From a checkpoint of a small transformer trained on Wikipedia.
Size: width 192, 6 heads of 32 (1 for keys and values), MLP 384 SwiGLU, vocabulary 4096, 5.27M parameters.
Architecture: rotary positions, untied embeddings, normalized queries and keys.
Training: a variant of Muon for these matrices, 132M tokens, 4035 steps.
MLP neurons of a small language model. Each row is named by its layer, matrix (down: output weights) and neuron, and shows model dimensions 16-143. Each number is 128 + 32 x the weight over its row's rms, rounded and kept within 0 to 255. Numbers have three digits each. A neuron's up and down rows have the sign that makes its largest values positive.
A block is one neuron, or neurons of one layer that tend to fire together. After each block is what it responds to, as a language model described it from the Wikipedia text at the highest values.

L9.down214:123124064175161182118099098114109107139167107146164157132164083136166137202091126156087084121075110164104122155138128102122180106145165104138099079109112125114118091135196128159132088145154080147136171140155118081093168125121142152175127131125108087102163154115156157094159153152160141106087160155113079108149099143135150103150135139135141113147113126154099072116164143143106108165146
L9.down227:149077124134081157197124127172105097142124140146135126118141137192142177197104132089117094091131076139171125108108164148132131084108154078112151062153110139117144153106114168105205098114051133063090077067182120126118138168143056121103136099123143147092105132123134146141130133114124132124076138080154141120165103178115108108116115122101101154119098132096186160108150118181142175105102
L9.down241:172089125123130163082176198080156080072132154186167116101109124140159148158088100153154113078106201100114063154125097131153118144055094135125139163092106153160127123139124168128109122112172147078130128092188163154123102129130132105084122154153126080147126149106147104078139197080115154135108116147163115113127087159117162120169149162117122176175096092137120060167155154135122116150130
L9.down375:143068086097138096172116166112129115141142138131156178165098086109142186121101088131121109105156082103156137078098137073111108123116157156057082000102156148107112160090167163122109111148208119170086117160119116137098172078144121099133049098142177102055103159161154207143153165188121115166159115159111137167185133164117109126132123171096136137111153130140114142130124131145096182126141
Fires on the last token of a first name or of a title or role noun that comes right before a personal name, e.g. Christop-her, President, his friend.

L7.down23:124113163121162154162090144109137121167143108123140166168129131112120141205099115099121102104111101143125191155147100149157106099198060121170096058133094119138155147155115146159099141108157089135147112033107191110095110095145111124117158069157182155158114189107136081075056165138114116046169147155101134064187109133141138119084099107110105111168125142119091056110143102140107159154125
L7.down190:159137105117092145081091069207114160115175159142154140088157147104103101150140156085119104102135110185127126140115126096179195121137094126147047124179154121132101120158119135179033092122118107131124139203138171090108184112137153151100078110163138171121093148076147116080101167184068111079110110091116162151096094137085082103086090131100115168190094106132120154130112176132101098133109
L7.down197:150121109154094120124084138109164072159140118120105086159170099143183138105170114063134087127177152118051042152116164105105149156127081103114143000175125135113091119124139147116197128186111120069132164111098125141123131108132097130116109096164125137142084125170161111107179179150156098213120148128101161121166089149097120113092108157117124123171091087074097134142117128138158124118096
L7.down362:154158150119133140152155102113069046150113147108067120099110155123146183159092130158105110135086107114130164161115076110120109119133107126194134081145087081073137114145124092212085122140068191105142134109106100125106176155095102150149098153147144155175180159148142082157122138181159139101115160117133154137163167080109143182168139151231120126141140122110153090114168100132107214123111
Final pieces of nouns naming a person's role or kinship, often before a name or "of", such as commander, editor, grandfather, son, chairman, leader.

L9.down49:156082162182096118122120166125137162203127117117168132089132132083089092120147140136161187078117100188121148163098159121220191080109109109131118118153148104101201063122067131108124128102103189115136148097124118082141118117118155114154129122116121115128140124132127165112097131141099183144159144179106110136070083171077101135186164131138147089133075138089083171130042102166143113096070
L9.down145:145150120187105078154174128125153087122146146158118145111136101104180111135140128097102121151125152078109146127101146150122134113168086105131203255151116180099168084144080158137160172094165133150092141115110097152066140104155067070120106146139109139111034135160088075191145115131113138108139161100154120177093126034129160125140134124098155136108133091199164107111124098095156133141097
L9.down177:175132170143112120167135151125193132086119180160151080134042123126165112125133156100149121198120141116118155156167139140134126107154107151127185090163102147102118056090118123087146158118140162174149165119168113125164129120114088165106136177107126139138156158148089094096141131129121159135102116163091101152132180058100103169108161163181116126125110098127113140056095120123166128121101
L9.down249:130129114092115138174096115109094127191143172061032079108096076117094134111127125159117089129118121216133162152141124106194148126128106168146115066112116203088190153109115145145198172155127097175094092133062061176069120072153072164098153117153133150120131154133159154132134128153129134104150192142111131093100105112146206136142173116158096153111108128178162117138124130145089090168134
Opening word-piece of a verb split into fragments, right after its subject (he, she, who, noun), e.g. m-akes, m-ight, dec-ided, al-leged.

L8.down376:155148116131121140171164142121128152156104117140163134217076067081145129153159137205118100118133100129115106088170190125127079096066106107127094093221111183109129173130068144097087147086129121152118137135108131159151157125091151131153122085125147145096136192112123224156147139134138120117120151084136133133111110157094131069171141110056123128170135141073124107124167077174103153137112
Ends of given names, middle initials, and nicknames in personal names, just before the surname, e.g., William H., James K., Ron-ald, Rocky.

L7.down230:120064189116102142120130119099134171107107092108125076083125173091116125078136137173142159160165186135129113129096183180135195163140162168159129094123131138135123131112133132206105147164111126087158134139187155089162065115160127074110153176107123150133131118141104155166133150160139125187154178134148170119127050122163098107150149102176146138094158121096127105155209136174120119158137
L7.down233:131157098138145148103128118136084150068158155154157107065137113132111133081124128085071126136142091125137077132141098211123108067138146105101086197120132105122112121102138154146094117085069085112132087134149154135103119075118112071090149103201031104116170077092114150173122130160150169127117117114206126145121129173117112159128117203134113068123076172125154143091149190154067143090103
L7.down258:080125137150144067119145132093171082121135129105112126096154101208157182080137127099118147142124136115125172139092137124107172122122154094180148188126080144100176141153143148105136140126171113126157202182077115086095106113100117135159074109120137191082151147141173163167138165139107181156154109113129201144169104062112082131173159175135169091099127123115146082104153153089122154109104
L7.down383:150159112162104097159135185123192148128138160159163205126136162101081134115116125138086172164172115128142125119155102064185092169129165115132143136153095101069069160102128115100145131153151158134139135168125164134093058186086140107203094168135130138139124132186095146145183081159130091091137150081101221115118136122118154150137104093135152095060134156167128104126119085142169085125178
Fires on the main verb, or its last word piece, right after a sentence's subject (often an organization or person's name), e.g. appointed, established, had, witness-ed.